config = dict(
    n_layer=16,
    d_model=256,
    n_head=2,
    n_kv_head=2,
    head_dim=128,
    d_mlp=320,
    vocab_size=9189,
    activation='swiglu',
    norm='layernorm',
    norm_place='pre',
    norm_eps=1e-06,
    positions='rope',
    rope_base=10000.0,
    rope_fraction=1.0,
    qk_norm=False,
    attn_scale=0.0884,
    bias='none',
    tie_embeddings=True,
    parallel_block=False,
    init='uniform',
    init_std_qkv=0.0414,
    init_std_o=0.0,
    init_std_up=0.0414,
    init_std_down=0.0,
    optimizer='muon_variant',
    lr=0.0176,
    lr_mult_o=0.732,
    beta1=0.9,
    lr_head=0.00888,
    grad_clip=1.0,
    warmup_steps=200,
    schedule='wsd',
    decay_fraction=0.762,
    decay_shape='linear',
    final_lr_fraction=0.0,
    batch_tokens=65536,
    seq_len=512,
    doc_mask=True,
    train_tokens=251100000,
    steps=3832,
    dataset='wikipedia_en',
)
MLP neurons of a small language model. Each row is named by its layer, matrix (gate and up: input weights) and neuron, and shows model dimensions 0-127. Each number is 500 + 50 x the weight over its row's rms, rounded and kept within 0 to 999. Numbers have three digits each. A neuron's up and down rows have the sign that makes its largest values positive.
A block is one neuron, or neurons of one layer that tend to fire together. Before each block is what it responds to, as a language model described it from the Wikipedia text at the highest values.

Responds to: Quantity number digits. Single digit tokens in quantities and measurements, often the first digit after words like approximately, over, around, as in 30 meters or 400 volunteers.
L12.gate6:489569440580522426474497505487436438430487544537548468468500560458438425506530490525544514539567468548492485544441470524579471538522496433456578584594444467506449458509456541507398477582458440461502420506542493507459503502438504530426526532524461516604585485442571432519518458461556540502560499525472536530466478473523459445549547458469526515515529435425546449542484486492504481571441
L12.up6:478609580507460448495547438470473445450416540532497518497503574424459614389514431498522526474608554608433443459462425436457526506474474464429512571482541504458371424440508490504443477539466353486502439528455480551502474444489467553549511461584596517491544448429450486546491465470589533511519525461489575500454524481492497539502535575448556490472478526481545348540476532498523573582490
L12.gate12:511452522535495481530488493504532410538454470423480500464447513529554428457514399451495448529508505512513458489548471497516454510483513409478506498525507502426469529463576532479497548559539555484497490477504527566526471491508502436574498503479493547479586521604478540498520509463454537559523537400403477539560474469525410362532540448473393544495510527436450437528427476532409454505462
L12.up12:550440548490453489496634523469570561509491446498423601518483419400449527443519489485471513498483482497461449575477516482538451452601497507508411448445494508488525403460524473524428541494407485471385507460451633551563501510567525463421475486538488536449536582427501516485453506509622426436616534469476458525459593494491480483480554468520546484498437522446524541384458544539573560469457
L12.gate13:537506533499480411459536410454462518453490452441502572609532457534507463421496455498459482511558573529541490505341489481448523550533465482526587506509518386434533504532508431523525549601457542451468459499436513456550515482483479490350489492532399528452499479560590523579468510541591499532537493572525568521488513586576582559572461492550554470531501500422446433543509459540469438505476
L12.up13:515492496590468532488511531506455521539505501483434483572559571472495485533470491467515499480540579450521507505380557474431430527492472503481560450505513424551497424434502456524504542502476535532435492514383575418577526583395505539393494473462522479516518539491575498508499506553453434567511560582501473539518465486527503465578521461589520474492547502447537507501640553510492549396481
L12.gate48:562475426502435391463541447494662464450537478513439487504565490536497486573538471565489510424542548428630490513526575412544513491433508461523561401451498591516517486596494567450631552508543467547446563503515458395455548470468534458499543494545415454434560491505462479523503476438486514489469457509471465530470492549510571485475439574447509514516472537480395558495577547549463507489443
L12.up48:473552544501424538446443379439502568486537548599507503543532474552445444575458564475501539467528555553529476453522475484453436534469471463371553586507451622521524534543537478467495526545523585498494593572448440516443467448493491426559531584496518523486504431446567436504428473483432521471509426488518555571548438382592519502438537401521592466538484445588522535384441545525576512506503
L12.gate68:420529582530473534444500583517415429424505406516509584471495481531498539510603502490546558549554481546450491544512503444454502382584458523542530559517462508422425452403555503475401456498504429506470513463494520525474557562560493514512570475594490554556484456447504543641425568539559564468496393469438592486436551498552504520558519483477498500454464446444443368495564538490550591488486
L12.up68:493477493531549409459542545453591468559461435482537522533522569472496499436524574515622537491581542554522487423504465437468416517466494507484484446486487502504414546403495532401427452560512436532534506451543465467502454550482408574349492564456527475487499514421523550397497426514608449488492485510596470433567526482644522431457510485511498499471562435591493547459516538485475582580513
L12.gate70:456583502538438458506542590461446490523576529383559577438535561509426468500476472497548516472508508527524477471557441583373457539464478559480545500512473542434474445577527512537518419472525510463476505551524382479567468605491487531452520498533536464568477609568542480536509460549468552570532491429482421485493553486576490499455532626543495561474522461453373468487517490524556409520486
L12.up70:523536516560441557447537560513421486498523523458505530463486449446519486475597469525536527552509525438454485509427458525528479494568503466523474467549538451422589541568533485459456517531456490586448463520481448499494521466450463485534569535542550501439495537529575554586498535492556540544640508492470482611483575559557547514412633467545459497523516453352542543469451419573575552597409
L12.gate75:503543503408471531477469500469459501481539451481441448523495528403641413504475466466511454532532427528500464491506496573564569538511450503566522486545354422579410528510508510491577503425469476416504562415511492468465529484459563500513475509501537528464464494479572496515494498536518404513574492474604409578496403513504477454455535490527512471476442469399490447413572470505625627514477
L12.up75:488541574423485601548463546557580430493595404505500592517518483536509539462469530450543487496418492454512455397487462566509476497569532546537363571551489403437519427462525493485490492514457460524480456474559504515561437498466525587472351523503508501520540478458460485533468386484495534432514528545490476542556582516536546556545573542497539502396550463498541429529530536527487533492467
L12.gate98:399481529493444449478514524425464523474540510573482620534513473482522549541487529492489541503395508462597573439495493520476441462569582430513565502543484591567482486476468523399485536417477551520480475460489529391438444486430498539529612487488579575495543559454557489488506472481553525554543403483489424509470480501449545509603564447476524542459505463381538406526606547485460471533475
L12.up98:455583452569584487532448506417437452363467452569497455483544426525547500536448601496506568539547536547439516521464448545489513540442415528540557571521549536420483465431559495512476373444468516503532495493649566468504408471451432417502557481502450531532475513583484491502442494405542535518466453508445538450399511469565494471456525552498507537485463514501427565515556477543500552520459
L12.gate103:488514513533484497483493473523541484544522613456435571518568515481558470575459546533437437491582443628462477441520567513569398451491595486436472472451463513539541633509438576567496477425460504496462529472512515477545575511454505436473555557416417502522504543576437502542466444428422433478579580493423379505566523560524468468548508381479464430494596603491527432454415547509543475392481
L12.up103:520503529530427506480516521420517567515514454566525442387439528536595538475470492480454495481546564560514457514575397412549463448454489514450478464451454559515481521499546540503496476470366497506527520567510522522491513532399557546471464539488523522544446484519449575622400342531523490527570432454478535464524514518498458510594514413374543487529481499468564483495471469542554506484503
L12.gate110:602520546528426442384510504450564532593543486494421529406477512427484468541481404450549503522528574501594474397355389469478428501490530488548445475519483507540496590465591499468447468448398547496503543530407464455556528521485542499527483477581569424492570462459555475559448435522466591503559470428479570584551471577517449475475568486459465416542644551390550528497500460449400531483555
L12.up110:599517591571527448463508475522563429513487533464439567498500508518576449525490512471522467534478502560445424437440438534499444546609583423582495532518418470524475528527505521506523419481429420575389503517567462463517533540510428509460526482510524500540506538490455518626394459465489482498522422560516529480611492524513508479494483535531584452555536564363470550455539528454502496504509
L12.gate122:549433467619440505502517502510556454478467521497448518498504494562478492485421585490511409485541541506499498494485426440457408542543530484538492539559551492510427512487547566506383510562450450505547518555531409560466540616577537455513460471575513504478507395547481542497517461413515491455443392469524431368457528517531472608462467475521550525497451471514443452523507513501444599598560
L12.up122:548523474453498433500532411507445517528503479447403470552537499434494489485459491439594480481489523424533580437555517499475511564508586542462517491419535492538519468413574469410576506512591521474532477500402565480568502479445501543441535535496420542462656541426426462528485483552472483528440493498488485528527506500479471554492476580498597472500477529421585490582465565439488512500497
L12.gate169:451563502544481488563386549540471432466523516457433544423514534523549519430485579450533394603575538462428421450493493564471510472535484490560515441559472483542517537491498456444496499517517550515465486470508517581518514458400471531441466468579456493438461439536549526536481431447450549453509466469500543566529403552451559437526517460543531508552436511457529508393571496562482506443473
L12.up169:498520489548442458554521544454503462438467512439541577540497508560477504511559485489559506498512492514476475465504417438529513475476536468487509478602455467412462513469443511558464541472552438568564546551501654482573536484418496482581640463556415560469614504461542588468496503448543394548609545527499478355379577426380478542491614506502534530512528537407492518521436509434540531493543
L12.gate183:460540495500520566487627561394418594571460447540578491496492447546444473488627469512482493488429423374498471565497496453523515442533562525545535541521443376426551557509487580475476502471497501459530515539467478497466516506475583538500490552486546462448475477582503512555483434476340530419545609480516510574480439453482481473490490499431543494473542491545557456562519493552525409513520
L12.up183:591575470556561548539532490491491509495528537580559508551450447484611509446503445466569456513476617566636506475522454540482529416491513545416496472524457499463495525520471505487456486584521480465490497510568423482496614551391507511457553432468495409479535562528461433581456543458455591458552512509567474563579585537475438449433570529424517554527535487472455447534433500498502400520521
L12.gate222:426541520498481450520516476411519538492485600489345573570441499489501447535416469513535462505476571473477483472539419544400483538578450460515522497484594443549515533386588545498501471552512513493499496572403536427512429414518534428535466477501519492450517596527425372482487474508576534403533408450521488417470492542455498536481543484452496501471555480512450502578502571455507641570505
L12.up222:524513561464524418486474382451469441567461434497467573516605535527541596491452463548454599492522616495503499503478473524503475482471499519414536569565503457549528438466555515400454444514468473463536483523474543436515553401458558484530492432600467498461537491514495461526467534479482586609474482559440545414517391385609418422487477508505443523440462454450478519439463598550509560498444
L12.gate242:513605503505523569561528480438517503429524460468449495418538468539640502441486536486504439527407454559506468530436451498463456530530498450502497519465475398452545582509561442536566498503489511550407429469403571425509551539501431549483548563529446526507541508522561466478413472490479563478572578436517513462508478515505459467395509520476550460519417406524615513477555458446498546429496
L12.up242:484489597473495449434520491427535482578558547484465516459562477507436480538494492548490467445563517546599441485482441442455450475525552593475455447444565545503463509512529519534523618486425519418518521522381433470559519475471587467513446580557514505450491521506573458548547454489562508513494511530457629380480470542527472443466462544480550449527538491537555517626564529547539580560527
L12.gate279:563456606515431427543451491547586516507494573532481535430507509573503534351499563543530449538480447543614448406467520470469535548511459563530611593563514543420458597410562405443432527498499501468560524464492482504525524487440413447490450522516446535495525465553537538513491546440501516531482525510463486509529502613535511511608471505509506418486537597389563416518529403491433523455568
L12.up279:346542530507621475532445511512434478495577503522533484503541451400504415468567463441540476596495414559514546506483443483426547429461529487489544533441421549389483520513523543489477472450459458587465471463483474575561441455506490502455559509481527471488497530380469447472495548482535520532478498597539493627459557499463546448429497434578492607496495540481507574433516528477442526548448

Responds to: Pronoun "it" as subject. The pronoun it/It, usually sentence-initial before was/is/has, referring back to the article's topic ("It was the debut film"); more weakly, header and table-label words such as Party, Location, life.
L11.gate38:396494412561558479457426512504529444427390501548507522453469499461380545579538480484506554439593519494460457592508486508506536541517494424502461577552471562525423492588520502506422551451523607458550453525465412523545568514502479496455548428484460488502548532439508519532450584548460505488523522542394389482531469518540501472501603507453467560543528446385478466623453497489469542477545
L11.up38:431569477525556542414563478509520561518409499419467565503498493453468429435565464434536516466411551580569411477435494567457523451508455510429453471475560463373549483588526563488546517514521473572506489435492448521422562459523383472424621485607578545487473483535512496510536575548457513512525525453519569521507538422521434525525469591455570591474544395482490437587483494482469509472479

Responds to: Anaphoric subject words. Relative pronouns and subject pronouns that refer back to a just-named entity and begin a new clause, such as ", which", "that", "It was", "who".
L12.gate20:490398531547438502496524468514453511500515479511542519524580473469440444516482487455517556526459532580322460509472509458445521520520467453576573456481459523451560517543532626549543457479464523612527550415468492456461395547478443522459346468580516579482483524492508494486473573401460474516574417475518442530465455578514534526543537603550482450447443483525465418508538491495554522476509
L12.up20:426528514556436453596464541488519388482424420532462469508391508520497520484512457465502574483555570528569503578511506518503477427514432516526522524456477531510632440529468450536485458652483518507456460489476503524515459425478543456451466603486483478534481555591456470541537653561454451524473438527520523468458502531391438617501499443470480472397475510482513470522510540464526505510514
L12.gate47:528467487491498464489474473489548525432545503494480579552522457441387512472515555497558485501554493522436528500362476466487518471546536488562550528560474465457480468505507486505491474442415440524496399493443560485507540544500415485501586494527573551568449505566507584477458416579491458537576403594495480509435445474532481518451513554510510499450465442500411464570476452539565513481366
L12.up47:503516366481513491512461494511573559563485422472567540517561483522400465451499532517518479522640448598457519423452493593525510519526546466537466464576495507519490441561480536452532539512547576481482508557540412534529496517426464429472535461600443560513549442479559432527470544549540549442467527588533535531530472576471528474493406518483504455520465458494458498442532452430498544566517
L12.gate55:481552479502494529469526593591502518480497515524479524519592471463407437532585623463501458552503363505428437494534544439470495577505544480395511483495419451509521479538469538495468508486588539500558573563501500517514569526546527553519509504463487551396383565598525537448463530507490472448554446478462440526517600371445540535475532544516559502606420498471445462394454499570578483511475
L12.up55:412516504472427565493488540379495447488472471410512605468483590484650540474545444472420498442483467449468551526416559494559556443509505471587458365449411497487529410515527470467520557496410538547573500483454609496527349548481430472494508522502522464552476492380557519516471496421508515444535491515513545561502466475480525462493463583550561504486506577536581553486505492491485474521433
L12.gate69:569496505510506464535515434500519500425497402444523449594494454573444471476444499525559486459557545537483487438462512599552513542451437507365419496561409462506574532514438590476479546503476520510500423569513464493405462509619422505507540474486472543497558449567483544507534493489568462555564541424435469484521506459516569467474479493567440481558583559423472460468555497519501516606474
L12.up69:502498457502446533554454438483441508478471434328467518546518422541582474415576466565570492534557572541508463498562517654488504516426506578428432537549445528508476464491573563487500518516546526500436467537522522463416504538472533522419545510445488516454520497495464491592475482476544512462506507446406500468478494442493516531501496503580432472521530457525530503497441507410448444560554
L12.gate73:475517493545474511530408443522541429396525497440564523519532564509433471476550480517551499493525507531431488408520500431462480419459454523495587536516405520514541557539550500521491469515511493544473486560519487513500574440467466472525548530533561463556609417478518557531471582515487584427463628481375489584528445471512523501456615467531523553528418582359442502491566471500500465469532
L12.up73:388455508492430526563497523485508509458524490483480516501480508470505402493457564556494492528569411472458487488480564490459484532502448460599570506526400480571462600458435474468471530633472588481390439443521478578430492524582512454535567481547577541503516442535532519487476528474457419446552629380498433445576481553514450440568526466558453537398464581492566550463539566429549419493410
L12.gate89:552407494452551482515399493415545450496483514487448471459502391491455517546543585432520521538581521477492526473609363582507386448443477574495450492537449529502530507506515606532406537410610499557569469412384594495508571478438411427484408483463540492468448518546422429602527435509430561551512464547497546492547463536499458492473513498501497445552609491435480483526519515484586438582497
L12.up89:538382535551455465539578439442383471489402549436566482579455490545566537440472508546576539521525399528526505516536513492457530426496604490426490520575490481533489425467530464445615491422482514465544515471562576477419541510534566464438468473526548578416514452425549595551558539526502551551508469534471585487446523441508566581577439528554439506471468493495444548487565507517373550510505
L12.gate114:395538531466413482468561474522637502524417492483463528461510498553567518470527461516454603441546516510490455497454511483517656456405470511436522600448463563468523555552514420457495436504559436485515484460577514530507431552581503440433576520481499514507497411503479548451440575478543519492496474484393470499509469465511513481481512478532525536512400534448498466377409492531418525505463
L12.up114:481374472359505528565480533526575522529357492471444407469508497588424449329491476459492481525570486439588510512571534528515543512501525549533498516498491531559527472501511565532471548435411598506430477471509550480433458478516588535572505472428489572408446513520487482518525590568589548454540497483534424472471487424399513541534408422526521462528572554532492504461656509526489496526506
L12.gate131:454459500532450523547590367552466392426444502613466478480507502615487424461514447508456511492503564541451496550455501464467458483545496473464509440529523366450473606534461579503521521482404584557543545542390588446555534548515519406406555512536549552474480503516467505478516476516488451507542444449585462483433479521457449538566572480515445458486502440522400456510539519457582579503576
L12.up131:429496510498473556544540413468577468457381611504423554523477475468369494494422478476431473550545595472446455450427512486446529462494504518564576550510401518560549514489530558574475542462483600560528432536527477475468444476505490468503454490527522603464550497559535461571510404476526485491542517435474508456459500558491570620523443474439565539451519486519493486546462493526500441497526
L12.gate146:503511507518519470491575567450533462442499473459470534490542555546471443496567499573456460444589444468506509431503473483490449501369553537539415566521472464463500442455445537476481508497516508478486507578465465395556517577481500575478443518497567532509420471448498585511497516551436545491580569587504513517432525538493507447429444507588489557470520476473401534532535532527419510515427
L12.up146:398563485489362561478543494531542490450435523521467497462478393550559493478467495449506518577515498528387469476414476497439469460461547416582403443469399500516441505478428426470561438528446526427482551668446493475535509478518443470531474470483592588485476499549476495532434526558513462495555608531533510449473458507436475477470534483489489497555572470623488509538463464454498443464424
L12.gate147:425503439533510460480620503516461497505516449589453550500614496383481508512585410503519518504509589488396545510530459559556441565482533560522443490449445498484560549547543463506396529455459540546414491482511445494538472472399510492515451524497527438457391513466375517444457516567455474447521530464472475507573519477422382518436471527448543392456563577491516447541482474511427560555447
L12.up147:567457465466492506543470534571488437438504377483594534558506460527567552519542497538592514586457533528578414501473424562457479427557507541555465514538501474507492487489540447484546544484502518565540449480544507404463549481471540433415563460383516437490417614543474455540539558476495492501539474484535514564504580444527341535491513451498504500448537432520428437539424535495492490521492
L12.gate163:487433463538547462565417469504510530471496484516537515497529503433484377469617599479532446466582472491504502474531507431537391525521550499547454466532516400500544583593476479491550405571505436564602457411467464463454556519546458536469535600426599502565575481521443520450385511601435411470399612524489457497476469456542461493532596480582508387519518490523520493431535503570484547519588
L12.up163:459544499539645493556533529578587487452464468498521486379501495373515488590513459581489504512539437506421458543467547632481479539556544525494477532510425632520472562583470519477482576484486486520445477540452560493470498622533495433504581466456481525523443483474547513405572484476558474425386587595480488432519535506514552539479638527468523578536514473446526580454531478457532499455463
L12.gate200:454504506542400520465412554508508463442497470466436520494448521502555632439475501508623549590593478435462482522475551488545427543403491548522444561559515456514562540625565585523447506441544493489610418586507422524431503555524428506500453514471469445492356404464473597544433509447416529487478466483495482473529494448551451545443588522576496466581514430455444455469536414521469515502449
L12.up200:404463446482525388520493567414404460442443452429607426513399374449501460513615535633526502528547558452506448573393554515523572422463540481464456426587457527472528492485481544464503502400546499525515520607495540510443474529548547372512506545550514540476370540511541497486533446536496514521466574518442511486477460506497448508478534529480552455560561446509483439592516464448518530539415
L12.gate224:485509513496533583516637514538451534533425459476519457574508568583543414423490530501554559516589569587495494538482479556479520463453482479447557488481522574549497535505446568547515481484461493522652543573504452483471456548524469485472442437460489493524461529451540583504533539489485645502455440537456603486469460517465505517428499483474520553522465449530463428406565503489555499406431
L12.up224:451442464443590538513505485564422479550495533519517503500536538483495396492536555480508525457578590426470505554527594548442492585475507550446470492468550449469497544457474534514523564487543452502624582549624453444440457456476409540396431581460402489512507498480471469557472455561448461527468487519476452518461420472583488431518498488571485556492477605522447405488607500504470484537443
L12.gate274:492519586500563442467538409477576482513422455415447588421505432482486533568584450515477508462482544464490469441543480564470520515476476505480468472539413429603500516597529564471583498516535478436443478471500484452488468577480397602553522451496491510567517484421466507456491549475603521515451562495393468503561529503439496489485563453522583498448419520490555487478517410506523492452514
L12.up274:528489518473497471482413549460558567516493536438517479479535463480424515497517542531522475500471595472540477544453490432532532554534494563544419550569427463650453521474547554500459626418492502568432508490458501524530557447463495490520486566495522496503467497433533614554510465520515537608613521474552539388475510530483514544516520482439588491420557514458523508454516488525499609508435
L12.gate285:565523429536510530564565424517483446542539392457488540504439411480471342538366613457522487407546589443466463494501547480508422509421544508554533489451487522499534429650529445524462543512531478418449497567420485564491405502604440454489565464523448542481508465492419493450456599549524478541540527588563478553467518531540447517440509466487466470513487482545478472601495494477474467483512
L12.up285:491469462532561558479574475529463406418470484369570564518537507549477560506419518575514523475510516462550476561482486520376465513537536628522559405566517636438523424535517525522534538431477491384503573494387479465403465427560527486516494524438503522500432443515516570482565484552495431490492565569535591558397510438448422418507556494488439570559497577496434549572543488439486419474541
L12.gate312:512510445516517537562549343470440475457501413526514546563564493526533505563529511434481484488518695545491490511539467467544449509485478503459504442463534421486499550454449506507509434582488445526408554444519529355619473534432548520479480503533509524452475483460466458579433456491452589525521421598544486548511500494405472504509492483583470499475455551548471504573460389513482482465541
L12.up312:511594545495480444563514486523525502518484468443468530489453603480537482505474506556460483497568580507438591471415565532485513548501499497475570492427439467533505480422551512465443454467503483519475455548519547486572445561556553519464493447539498550611530489415363533574510547565559499469441420652479401522442451456549423488454501583547536627492463465510538331478479395499479519538431

Responds to: Mid-number and mid-word fragments. Digits partway through a number, especially coordinate minutes (39°56′, 26°57′), plus opening or middle pieces of split words like Le(vel), le(agues), Bacc(ala)ureate.
L11.gate104:615499550553468529437487454433645391521450592415506544490539580510545396550589501508498567503496467576621496448485425470517550447527486492519455427548539486481337472446513434504493536563496469407476500519481475504493484567469488435465481569555575494522436612483548537458533515497514505469550572575409531552487512484525531438396511455499473515458529490567495478441435487519445458508518
L11.up104:526541533596470531466491491474498448564383550427510501404415451542442472506530547560516501537541440536523564557427562476462556540505488437415536554404519534515449498540489504504500482452509483407514550537595502450493541455498464481494427516480534446490559499490604533492523578510514532527523585378489499532630439480504409521471471499499493431594456521525507487537459493476499453564448

Responds to: Word-start after punctuation. The first short word piece or digit right after an opening bracket, hyphen, quote, prefix or decimal point, e.g. self-im, (in, re-h, 11.0.
L5.gate11:436569535504524571534516483559532488516415473464506411547553547460557483455473529520461521480476513428550476544538409576528540423528518479507556593490502414556523511471496533434594496549481397563430472509525503453431472473418557460560555544506545469580587567513504574417501556407536473504542499546497561476416414513480519499488430455568470519478532452494527455564468406538552396558522
L5.up11:454577584515547578437443377622462584481468501406526481501483494512494423545443529445503440523514500456447492519466482435430584520526459391551466502512443447547487425380505506501544468544493466565536552538530518502471461475465539541487401581525543477512599528423524407534422513537564474484456511458484422526444441471453464525515562500501507504482511542600486548496493591510503472570513
L5.gate61:486479571585508515522493565529550590525498551436465554500461516472556444499431497489572480490503464447469499505450451612457489447549553509499573488563465505557482457394491571472546471520492498479450503612543433473544447473524579526504502465524612590441486550500485484457467510580524508528516462571508536583390413550409539484502500529500503466508399532494476507546605526537534572485492
L5.up61:580529526550523547494432527538498587533576467393458481508554479521605454445423553577451524496503415494522470485537478485531509482486486545567498517463464417578494490469481511420568399454443466446423516549541533423483534490537552575492492489487529523522475480528600466514448553527510534501572603498509490545398432504488585539592538424545584502468454508424557542473512479519602485506558
L5.gate89:412573569515593515467525535564435553502376440460450480539558534583474429481470559483452535436448426542578515454532487545595556467500557397499441560479482567514451523475538530602509491531567450551395550556473478455448574527555531405516412644477539469480458552440477571519465498487475530605589544538507479547415473553503550412533420482406441469521464513468460520458407499560480404539561
L5.up89:467499499520488484397555528491585427515509544359549470521489426534401532480539508526454570546518483518477430505557595581518466484531482488526464500568488537571458603473502454549526528428391501523484633474453490533579458474549614409459394512467429506477545468507480468521496456513519382526533501460582531512451495547518504452590624560488459485514483467537400492440375533465480446499426
L5.gate307:528560560536521551477386528591543465544500471448434464498586540570504420558495551542435587470500466465476482500529545548535507406506489529458505562503517503483534508539440466519483497518395543542487579535488560495503525534499537524450517540639510567479558529503497525448520508476527616518619457552548420430508495501528537512458480465448449579413475453479588423505516580560457467433378
L5.up307:454462502502577481548532488510536521473521455546391390533580468529482524399494528390531517554416435389522445489501496535616541531410454460473479544466541466465417546573530545522468463483523479534456503443496514411518392501481489506535473513495609550610592448559467467520428552470596542515619438456430508544528390492483497444589500476449509490499480567458527495504329487495485447549508

Responds to: Anaphoric subject pronouns. Pronouns and relatives referring back to a just-described entity, mostly sentence-initial It/This or clause-opening which/that, such as "It was released", "a hall which had".
L5.gate59:429469568590496605498427408526589532513485431432602589535467495458519516448420471399603541535461504463500556501449466487533483462376456588571555545511443491420489498339451514487503495550453604430387577473449491506507456548533479442489491559551452525532600507638516502524506492458503516526447522567584448478541418478453480435486549516503456457444492500380442444535442452542539448592478
L5.up59:455419449497461477552474540438561581543515504490483500536542458428539467439619491470474582517492415412522556528516437636507527466552494470478551519472504526483531545486428509508556492526579527493514531504534456486549506440558484462455556616502538468516566437485464540467520457535370524500584540521554485627580500502510445518592435570504568505516559464425503394551315482463480465484523
L5.gate265:455532518544505530420521539534451553469409504460535529483440503471533479481550426494547556482553596478521521515597569524435486458469520409447464501415440551439476451549378437530473473526506494622544570518435490515513591598467436551505479493517449558462572472547527471550589505516569495589505555552505477439488404507437445499539491447419545477563456520424497468521493477532435480535481
L5.up265:489501531428528608471497530438493488477464431441446456491525403521548482447473517535447464518543502468437546493486601461479519576386528494413425482533461461538522534462483456541539395531490373557414580499490500489463489460455520473482515537534476497550468464502522557530504424549493487559548559489444461446624472558495507584496484462573529467571413496493499481548521498523521492558500
L5.gate277:467440518497496504477541447515498567535423518548500495529557596503517534584407639457454454510540543425544517479512527520504455565438461439545477435507522551535537501483401590501502499519471443519542552522517526582521469489457427512460449551521497425498563555518577498410480466457592599554494529509524487542464459599509450481579387558472464387402441446467484508452492517614561513504488
L5.up277:590357423477435445495491453496538545557436421463616533529510504481619522424579478413488520474515535540537483479439587512539544498516520573541536518426484483490469519490470543444441435574531507492599559488505515481488506458418525449554493503436510504492544432554469561538444583475608572507482464609472438360480355521592486473537602472483554473486490521440586526532508540547512561504510
L5.gate288:511457586498570575481492513507515535474534438361446546489494589492473435478490436378511518445505503596498541497451543644521414501501469493481441571489525391423478431491535483478432562532585528551464485500489498561462475540462504441537536434496450537453465615552474527545448590410538561479559614548555480479511457523465472513455541542524487528518462556486503539549411483491529526525432
L5.up288:459470484510517519485437431388538419421509492449476505507533532481585551514499505601497534528527566502552421498571409608531427521434508561483407416456436460437560475540513420629474476478562557472485488488481534428575578546394478510515484463495557474558412510539460549500556552474480490333469494532495478558498429508514463524464520442476541511524527550495545426451559470537561478564579